MLP neurons of a small language model. Each row is named by its layer, matrix (gate and up: input weights) and neuron, and shows model dimensions 208-303. Each number is 128 + 24 x the weight over its row's rms, rounded and kept within 0 to 255. A neuron's up and down rows have the sign that makes its largest values positive.
A block is one neuron, or neurons of one layer that tend to fire together. After each block is what it responds to, as a language model described it from the Wikipedia text at the highest values.

L15.gate21 [118 122 119 111 115 137 119 135 166 140 141 146 140 133 145 130 136 143 165 136 106 102 129 152  94 115 120 145 120 134 104  95 129 115 124 120 124 108  89 136 138 104 167 126 133 117 150 125 119 113  87  94 121 102 120 125 158 107 139 125 130 134 147 131 105 128 129 109 129  84 115 129 127 157 150  66  89 105 191 108 103 180 154 129 153 135  95 150 125 165 140 135  83 175 106 123]
L15.up21 [147 136 163 122 123 175 143 172 130 120 125  79 187 127 128 176 149 124 124 166 148 186 130 156 145 113 137 132 129 119 150 136 179 131 143 106 147 113 159 153 147 100 148 119 154 143 101 135 131 124 130  75 113 149 131  95 128 147 143 167 186 138 117 116 110 137 127 149 136 112 121 119 140 129 136 149 128 116 103 107 147 105 151 122 121 146 119 131 116  84 100 149  88 156  75 146]
L15.gate292 [116 128 152 120 108 168 149 125 157 101 130 129 101 104 146 139 151 125 146 194 136  99 119 113 119 144 163 109 115 135 135 138 112 112 117 157 168 132 131 119 150 131 177 126 158 110 147 155 113  92 159 135 155 133 141 137 104 117 136 173 126 129 117  82  86 139 124 142 118 154  95 104 136 165 136 107 138 164 153 151 104 118 165 150 129  94 131 109 138 141 135 131 105 126 110  96]
L15.up292 [103 117 105 127 107 101 121 139 115 123 114  94 138 129 148 141 141 134 119 158 109 107 146 119  93 105 134  93  87 134 118 144 157 133 128 109 147 154  93  93 133 112 138 140 121 116 145 108  80 137 127 186 169 137 163 192 122  93  74 142 149 126 163 115 107 114  95 136 136 106 137 146 153 174 140 124 134 118 125 128  96  91 145 115 167 105 146 106 104 160 128 134  98 121 150  69]
Mid-word name fragments

L23.gate198 [172 157 162 168 102 132 153  90 134 142 176 122 164 166 136 142 110 126 147 158 114 163 127 132 114 130 127 148 109 126 114 128 154 140 119 159 154 102 116 115 137 103 140 164 163 128 123 162 105 153 110 115 129 133 162 182 122 116  87 147 112 119 115 109 136 164 133 173 160 123 143 103 140 165 134 158 106 134 136 140 153 144 150 134 134 150 173 135 158 167 128 156 102 103  91  94]
L23.up198 [151 142 137 152 128 106 132 182 148 135 109 120 151 170 155 159 128 109 138 107 105 162 157 120 129 137 175 135 171 114 134  86 174 100 122 134 140  99 121 108 155 127 133 112 129 146 173 114 127 147 134 128 113 123 172  98 165 133 180 177 132 129 106 147 119 138 152 107 121 127 163  99 108 141 135 148 146 114 144  97 154  99 166 174 104 132 114 142 135 137 146 141 149 148 122 187]
L23.gate250 [101 151 113  94 167  98  99 133 134 142  97 131 144 182 141 130 127  93 145 119  88 155 158 107  80 127 148 118 154 119 138 177 105 102 196  98 124 129 151 126 157 175 140 101 105 144  98 118 171 160 102 106 147 133 165 143 145  95 130 121 129 133  94 110 146 140 126 150 138 106  83  97 163 137 152 100 127 132 129 119 122  90 116 157  97  80 174 146 175 138 163 154 116 137 160 115]
L23.up250 [ 88  82 122 117 105 138 123 134 112 126 150  84 154 142 180 149 125 133  83 174 125 163 142 131 122 112 149 159 109 150 117 142  94 106 128 146 154 156 149 143 139 120 117 126 129 108 111 123 128 128 137 139 119 136 120 165 139 156 133 132 180 153 167 128 141 148 125  96 143 189 146 140 157 157 123 135 135 144  82 115 101 109  80 118 160 138 116  97 139 160 117 100 137 132 140 122]
L23.gate334 [119 113 135 110 124 158 152 129 113 148 160 103 152 141 146 142 118 140 136 152 140 125 163 130  80 116 127 100 158 106 123 164 159 187 157 163  86 107 116  98 135 140 108 141 111 135 129 165 130 155 124 120 146 125 223 139  91 113 129 121 137 104 135  93 122 170 108 124 104 131 141 138  91 139 127 112 107 140 121  90 128 118 129 173 166 115 137 117 143 110  96 155  88  90 100 150]
L23.up334 [ 84 127 155 135 162 142 137 132 120 101 130 104 157 106  95 106 162 139 137  82 114 189 149 140  86 148 113  86 131 139  81 144 143 158 171 180 157  88 120 129 124 118 116 134 118 134 160 162 118 139 171 141 110 158 147 125 148 140  91 116 121 113  99  99 115 123 101 109 142 112  96 137 113 138  86 101 132 147 165 128 133 113 113 124 132 116 147 155 125 106  96 117 163 121 133 165]
L23.gate524 [ 96 121 126 104  72 119  83 111 125 139 104 124 147  95 145 106 165 117 146 141 124 154 127 201 132  68 141  97  97 163 101 145 125 134 167 148 133 121 125 127 142 125 137 133  83 144 151 165 128  98 127 109 142 145 149 104 118  93  93  99 127  76 110  66 132 124  98 117 109 126 153  81 158 158 148 133  61 137 164 111 126 112 146 151 158 133 174 144 161 121 125 125 135 109  90 139]
L23.up524 [128 122 140 108 100 105 100 145 104 148  49 116 156 113 162 113 136  99 165 124 108 119 111 139 101 121 106 111 134  99 125 129 142 118 115 120 125 116 118 136 149 143 112 143 134 130 152 128 152 135 137 109 146 152 134 150 146 117  95 116 123 123 117 120 120 159 158  87 111 129  98  80 108 149  89 116 125  79 137 100 118 141 150 124 173 132 116 123 154 166 125 134 149 113 123 114]
L23.gate689 [134 112 175 146 153  97 168 151 113  65 129 140 125 160 127 166 122 167 116 133 134 121 129 120 181 167 124 100 128 114 122 172 129 148 154 160 168 104  89  88 179 128 101 114 137 122 136 159  99 147 148  95 136 135 160  55 121 135 139 138 139 130 136 120 149 158 130 134 126 164 143  71 107 117 152 119  92  72  83 135 104 131 100  98 118 120 152 134 139 116 130 138 107 134 125 158]
L23.up689 [158 141 140 169  92 168 119 167 154 161 154 110  93 119 138 134 137 153 130 125 157 101 159 113 141 125 122 107 176 110 110 124 146 152 134 127 128  96 144 107 101 119  86 154 116 158 114 134 145 125 127 133 103  96 185 108 139 144  95  99 111 133 104 110 108 138 121  99 149 112 123  94 135 108  98 118 146 146 118 130 150 128 122 167  78 134 172 113 129 104 134  92 125 166 145 140]
L23.gate703 [121 110  98  51 114 115 124 162 137 131 143 122 119 124 134 116 146 119  83  90 134 149 113 138 102 131 105 107 135  71 115 127 146 136 130 117 134 131  96 142 176 117 106 134 156 141  84 123 114 164 155 137 106 170 141 146 138 145  97 143 148  95 134 109 129 159 156 145 142 131 125 108 122 162 111 157 122 147 161  86  89  87 132  87  94  56 142 131  90 131 136 142 110 160 164 107]
L23.up703 [126 128  98 126 145 126 125 131  83 131 144 132 142 131 104 136 131 103 153 115 131 146 134 158  90 144 148 160  89 129 155 142  94 159 155 130 130  95 116 155 125 135 102 132 156 120 172 101 122 133 128 134 119 115 132 113 124  93 147 129 126 134  85  84 129 143 124 185 133 137 111  77 142 115 119 139 153 140 147 145 116  91 144 138 141 165 104 132 159 147 129 125 166 100 102 157]
L23.gate833 [117 131  90 125 128 165 207 131 132 133  77 149 118  94 138  93 163 158 125  82 111 135 112 143 143 140 148 101 111 106 136 118 113 122 154 143 111 131 149 121 135 139 162 132  81 193 125 143 135 119 126 109 111 128 155 124 127 141 144 120  83 119 112 106 135 165 121 143 101  89 114 115 137 121 103 107 102 121 102 195 136 122 132 120 137 131 132 139 168 118 139 179 142 143  89  77]
L23.up833 [132 163 165 115  99 133 165 150 124 116 102 130 159 147 143 114 145 123 169 112 104 173 106 171 148 115 152 101 102 154  83 164 140 114 157 155 103  71 138 160 119 121 117 118 122 140 124 149 144 138 113 117 121  96 165 105 147 110 107 147 159 149 156 123 158 101 124  76 112  76 119 157 131  89 181 135 121 120 135 132  79 123 128 124 126 106 140 156 113 150 127 101 117  70 152  98]
L23.gate1108 [130  84  60 107 175 107 134 150 136 140 111 128  80 105 152 100 144 158  78 117 103 145 132 166  86 131 109  93  94 161 138 151 139  94 126 154 129 146 140 125 148 106 166 136 140 177 126 116 192  97 112 121 163 120 155 105 127 134 110 122 148 126 120 110  97 174 158 129  81 143 117 121 164 177 124 144 112 133 146 121 109  82 103 154 123 114 119 117 156 103 138 143 117 127 130 120]
L23.up1108 [146  94 132 133  95 116 152 104 176 167 156  75 138 143 140  94 160 137  83 118 133 168 141 154 134 107 134 146 119 114 152 135 152 151 131 110 115 137 127 108 167 149 121  98 121 138 142 122 133  96  87 122 174 106 184 117  96 105 122  88 147 124  83 136 100 130 105  97 128 135 135 122 128  96 121 147 144 126 117 119  88 156 111  96 113 119 147 151 191 125 146 119  99  87 108 171]
Mid-word name fragments

L15.gate815 [ 82 128 129  96 138 146 125 158 115 108 100 115 107 151  93 131 119 124  91 150 113 104 153 140 152 129  93 159 173 150 138 142 105 124  82 127 181 143 116 111  98  94 135 118 167  95 146 175 102 151 140 145 141 130 125 129 105 134 162 151 129 108 176 139 124 101 112 144 179 113 157 118 134 124 108 125 154 137 115 135 131 136 132 133 108 127  93 152 132 156 152 132 105 137 165 114]
L15.up815 [165  94 164 114 138 136 111 155 109 122  97 160 128 153 126  93 165 115 142 125 108 137 167 135 103 101 129  90  98 102  78 133 127 162 143 154 132 119 174 170 141 133 121 139 119 122 134 183 127 151 171  92 111 108 141 102 138 133 132 110 120 128  88 127 120 157 134 183 142  97 130 106 147 131 127  87 166 138 123 104 160 133 141 131 154  98 124 135 104  87 123 141 108 140 123 141]
L15.gate1219 [127  98 147 110 181 146 111 142 127 129 116 145 161 103 159 121 159 119  91 184 152 143 119 167 161 141 161 130 165 100 111 117 148 174 125 130 160 147 121 126 151 143 102 187 119  84 135 111 133 128 111 136 114 117 164 110  88  97 186 128 103  89 163 101 127 125 117 103 136 115 131 108 115 161 146 117 116 116 133 173 148 137 195 121 143 114 100 101 133 168 190 137 101 126 163 106]
L15.up1219 [ 90 133 172 152 154 124 148 159 151 123 140 124 180 127 112  88 124 139 118 115 142 150 107 161 167 163  94 139 119 156 103 117 116 121  83 135 122 127 114 109 134 153 128 177 141 130  97 167 133 129 136 110 129 104 136 125 122 117 165 162 138 117 123  93 108 104 146 125 139 128 140 150 157 148  82  96 141 113 141 106 130  57 130 143 144 135  71 130 137 123 147 104 163 104  88 135]
Mid-word subword pieces

L12.gate426 [131 158 135 104 126  91 114 137 122 137  91 157 145 104 164 154 132 154  99 145 144 122 151 157 141 156 102 129 101 122 121 131 138 130  86 179 144 119 141 158 170 103 135 139 112 155 153 117 168 201 139 106 113 133 171 142 102 125 133  95  97 100 146 140 130 121 104 109 117 126 151  83 170 139 163 107  97 129 124 101 113 146 113 152 129 136 115 136  80 150 157 134 126 159 128 107]
L12.up426 [151 115 129 150 168 115 130 151 133 109 132 111 144 120 106 157 120 124 125 129 132 166 128 121 105 115 154 157 148 121 140 130 140 160 144 139 142 160 130 141 118  79 109 163 117 135 105 143 109 100 118 159  87 118  81 125 143 142 136 144 137 101 100 125 134  92 137  95 143  89 124 141 128 148  98 146 180 136 132 108  86 111  93 119 140 123  75 138  94 148 145 157 136 124 105 135]
L12.gate599 [104 146 125  82 121  95 162 115  98 122 114  91 101 104 178 126 120 147 156 138 165 122 127 150  96 132 138 141 135 113 128 118 103 153 102 145 123 103 143 163 171 136 109 125 124 133 125 121 130 141 122 106 133 125 149 146 148 144 157  89  89  75 140 107 133 168 106 126 159 119 154  94 141 146 132 145 144 152 116 133 138 138 149 137 147 127 140 154  89 142 164 186 149 106 108  82]
L12.up599 [134  93  56 128 150 103  96 132 139 115 120 113 118 128 123 127 144 131  99 113 116 128  86 130 141 111 133 112 136 102 121 189 132 116 136 176 177 153 135 118  76 158 126 152 189 116 119 123  75 107 121 146 119  92 139 125  99  91 111 114 127 114 135 133 147 137 112 121 117  83 116 110 147 121 135 127 107 150 149 165 114 216 103 137 145 128 129 124 133  85 119 111 120  83 113 114]
L12.gate694 [133 104 133  87 169 100 163 152 175 119 134 124  93 122 143 156 133 138 134 157 170  92 136 150 137 100 121 129 139 154  87 107 111 128  92 148 114 148 141 143 170 169 104 107 147 160 113 145 150 129 135 128 132 181 131 118  79 114 197  68  97 135 125 104 151 153 138  93 123  86 126  95 152 129 161 124 110  91 155 121 102 155 144 153 103 137 144 124 158 132 133 122  93  81 132 108]
L12.up694 [165  92 188 138 104 120 145 133 167 138 171 110 129 128 133 109 167 144 123 152 138 109 136 100 154 124  97 163 131 160 115 119 134 131  98 138 100 139 126  83 114 168 115 124 146 149 125  97  82 149 126 146  93 142 119 138 127 123 145 132  99 126 105 174 145 138 127 145 107 108 128 100 151 150 132 105  97 120 120 121 117 109 144 145 130 138 137 130 108 131 112 151 125 149  99 131]
L12.gate726 [121 134 111  85 178  82 131 119 155 137 120 129 130 112 154 100 114 152  92 184 149 138 107 130 136 124 101 119 169 150 130  91  96 160  55 105 119 147 129 147 112 111  83 127  64 139 152  98 121 144 131 112 117  99 132 164 128 149 134 168 123 117 121 139 111 123 137  81 145 131 129 105 152 160 146 119 177 152 130 101 113 125 141 147 122 106 115 154  84 172 130 179 136 186 148 130]
L12.up726 [105 156 133  60 122 186 147 121 118 155 115 175 111 165  95 130 164 119 153 155 146 145 181 129 141 156 154 108 191 115 110 183 120 159 103 151 163 134 128 161 151 111 108  94 102 157 116 156 104 139 173 110 156 155 175 148 127 115 138 151 167 137 144 125  92 145  83 108 134 126 145 119 130  61 165 135  87 120 125 144 122 138  91 137 138 130 111 124 135 137 141 101 100 164 138 127]
Proper-name final pieces

L23.gate13 [127 128 101 119 113 119 169 129 132 139 108 142 153 150 126 100 126 138 137 133  93 167  74 124 110  86 110  85 138 116 125 140 126 129 165 159 130 128 173 109 129 120 151 148 110  64  89 157 109 112 126 101 139 111 156 155 142 106 131  85 117  91 106 155 117 197 144  83 108 122 150 132 136 151 123 139  90 144 111 150 134 116 156 113 131 112 175 185  93 172 193 126 153 149  96  99]
L23.up13 [124 117 100 110 156  75 122 100 124 133 113 100 128 151 122 121 108  92 119 154 123 152  70 111 174 159 131 136 104 146 145  99 150  88 184 151 129 113 165 127 103 156 129 184  88 111 114 117 109 148 159 152 147 105 179 146 136 113 140 115 143 115 110 139 131 144 140 104 106 110 118 134 118 149 118 153  81 128  99 143 122 109 182  96 134  98 163  96 110 151 159 136 123 126 137 179]
L23.gate186 [130 114 132 130 151  85 123 145 120 140 148 145  44 138 116 104 141 140  63 102 123 132  90 130 124 129 155  85 113 142 170 144  93 140 153  86  92 137 154 124 123 146 167 100 168 133 122 148 144 103 124 116 125 131 106 122 115 138 152 113 150 145 144 135 102 125 176 115 128 138  99 143 107 168 133 107 135 150  99  85  98 120 120 130 146 109 148 123 131 112 118 121 118 117 135 123]
L23.up186 [142  93 136  99 147 123 156 123 101 142 170 151  63 112 149  98 139 152 149 119 121 146 115 166  92 113 163 155 147 113 111 129 115 113 151 111  93 122 144 177 169 160 122 138 162 120 102 148  98 125 157 119 105 107 132  72 144 168 111 114 177 111 139 124 124  91 174 149 125 125 156 118 123 101 124 105 145 112  93 120 120 164  96 177 123 127 111 144 136  93  90 138 118 110  98 124]
L23.gate272 [ 89 108 115 134 162 137 143 146 122 122 120 151 121 125 128 159 144 119 169  97 109 112 110 135 108 142 135 115 122  65 142 142 128 113 144 129 147 105 166 128 143 138 144 151 146 168 130 135 179 155 131 133 145 118 140 164 110 121 167 112 116  85 101 113 103 149 108  99 124 155 105 110 142 155 113 159 121 123 127 131 108 106 152 137 118 119 163 167 176 120 159 132  97 126  70  86]
L23.up272 [112 143 124 106 146 131  77 112 116 139 126 191 134 187 168 146  98  94 142  91 104 182 127 127 105 110 143  99 123  91 135 131 130 126 145 139 177 116 138 120 146 137  88 158 129 136 125 150 117 128 192 126 116 154 170 144  95 122 120  97 125 145 127  99 101 133 112 125 126 113 167 111 125 119 114 138 113 107 116 110 134  97 153 167 177 119 149 143 144 112 146 120  77  90 126 150]
L23.gate456 [141 116 154 143 116 105 158 136 178 153 126 143 102 155 112 105 110 111 104 139 130 172  85 123 129 163 161  77 134 140 153 141 142 129 121 166 111 123 140 107 158 141 135 131 125 137 114 165 120 140 190 151 101 121 129 109 106 109 126  99  86 106 109 119 181 119 152 131  82 120 123 136 146 136 131 127 118 138  72 105  83 114 119 146 122 126 139 117 134 165 134 130  88 121 148 143]
L23.up456 [137 141 173 130  91  89 138 145 128 137 124 146 105  92 138 127 110 106 128 125 143 142 135 122  94 145 103  93 122 128  82 124 128  93 113 133 138 146 160 135 158 158 145 173 120 147 129 155 178 118 139 109 119 132 154 151 112 116 154 156 123 116 130 146 126 114 120  88 103 124 135 120  90 157 117 107 154 171 113 132 153 127  83 115 155 139 122 123 136 116 151  91 131 100 126 127]
L23.gate592 [111 132  90  96 152 143 137 126 177 106  89 129 109 104 136 125 115 144 138 172 135 124  69  98 167 140 158  89 129 137 142 140 124 106 149 126 202  97 121 125 148 123 112 148 149 139 143 152 117 129 129 105 133 184 141  92 118 173 178  93 131  73 150 121 177 104  95 138 168 106 160 120 144 123 139 106 112 151 134  65 131 138 142 140 163 146 130 131 153 103 135 111  99 119 135 114]
L23.up592 [147 142 136 107 125 104 171 133 116 136 117 113 120 135 157 128 149 177 136 143 131 112 126 128 157 158  85 129 119 110 138 121 167 100 137 125 119 152 136 131 147 102  91  93  80 115 122 140 127 122  96 102 141 141 174 133 110 137 150 171 115 164 110 182 164 116 109 100 120 126  91 117 113 109  99 154 116 107 147 173 145 135 133 161 149 103  75 125 132 122 126 128 119 158 161 138]
L23.gate714 [ 96 126 111 137 113  84 152 161 114 114 156 133 144  87 139 179 133 120  88 119 162 149  95 110  99 124  94 141 150 126 145 131 165 107 165 145 134 133 164 122  87  84 104 154 158 164 170 145 140 139  68 158 133 134 116 145 118 134 182 135 139  90 173 115 125 139 134 134 125 174 110 132 150 172 118 138 146 124 102 133 100 108 141 138 126 132 118 104 111 160 126 100 124  68 149 105]
L23.up714 [101 100 200 126 127 167 166 129 133 126 116  83 129 116 133 121 148 167 163 117 129 140 132 116 163 141 130 158 127  61 144  96 109 110 109 127 127  98 157 140 147 149 134 156 103 176 114 112  98 167 126  86 139 131 130 141 131 146  96 164  86 111 122 134 166 121 128 109 131 127 160 166 111 123  86 134 106 127 107 129 139 105 126  61 136 110 130 161 120 124 128 100 110 148 137 106]
L23.gate874 [156 123 167 143 136 136  89 134 132 122  64 124 112 139 109 125 107 165 117  78 152  86 165  97 105 166 113 128 113 107 184 147 170 172  79 147  95 139 138 156 108 100 145 169 117 153 157 154 185 138 160 106 116 116 116 152 133 179 146 122 152 111 125 103 187 105 153 154  99 111 112 143 129 132 156 109 147 100 102 164 128 148 112 164 118 147 132 107 112 123 112 110 126 136  78 135]
L23.up874 [114 172 138 141 117  80 153 144 170 130 128 125 116 133  77 119 134 129 113 162 157 176 112 118 127  90 132  84 142 126  89 110 163 146 121 130 122 132 177 117 141 161 134 166 141 152 123 174  98 123 141 105 139 156 126 145 158 143 171 113 142 137  91 121 143 152 116 117 153 113  82 130 180 136 180 149 151 158  67 131 163  91 106 115 132 145 110 172 190 116 120 153 151 142  85 173]
L23.gate889 [108 132 133 166 126 108 143 122 160 119 106  88 115 100 133 148 159 187  90 132 107 153 105 143 166 102  88  87 128 141 148 123 129 169 129 118 116 160 150 120 133 139 150 126 104 110 164 172 120  99 121 127 146 131 126 130 165 132 114  94 142  97 129 158 109 159 115 119 156 130 124 107 135 129  61 133 134 117 136 170 103 113 130 134 150  74 147 138 135 138 124 109 141 145 136 128]
L23.up889 [ 85 160 135 159 126 116 129 153 127 138  88 115 133 104 113 125 143 204 105 149 177 110  83 131 153 121 152 122 168 155 125 126 136  87 112 151  88  85 140 128 169 149 101 121 170 151 123 177  85 131 108 157 123 137 131 102 128 151 133 141 100 142 130 139 148 112 137 130 133 141 169 158 168 144 106 107 129 122 135 158 128  98 127  78 117 160 118 170 176 128 134 111 120 126 144 132]
Hyphen inside names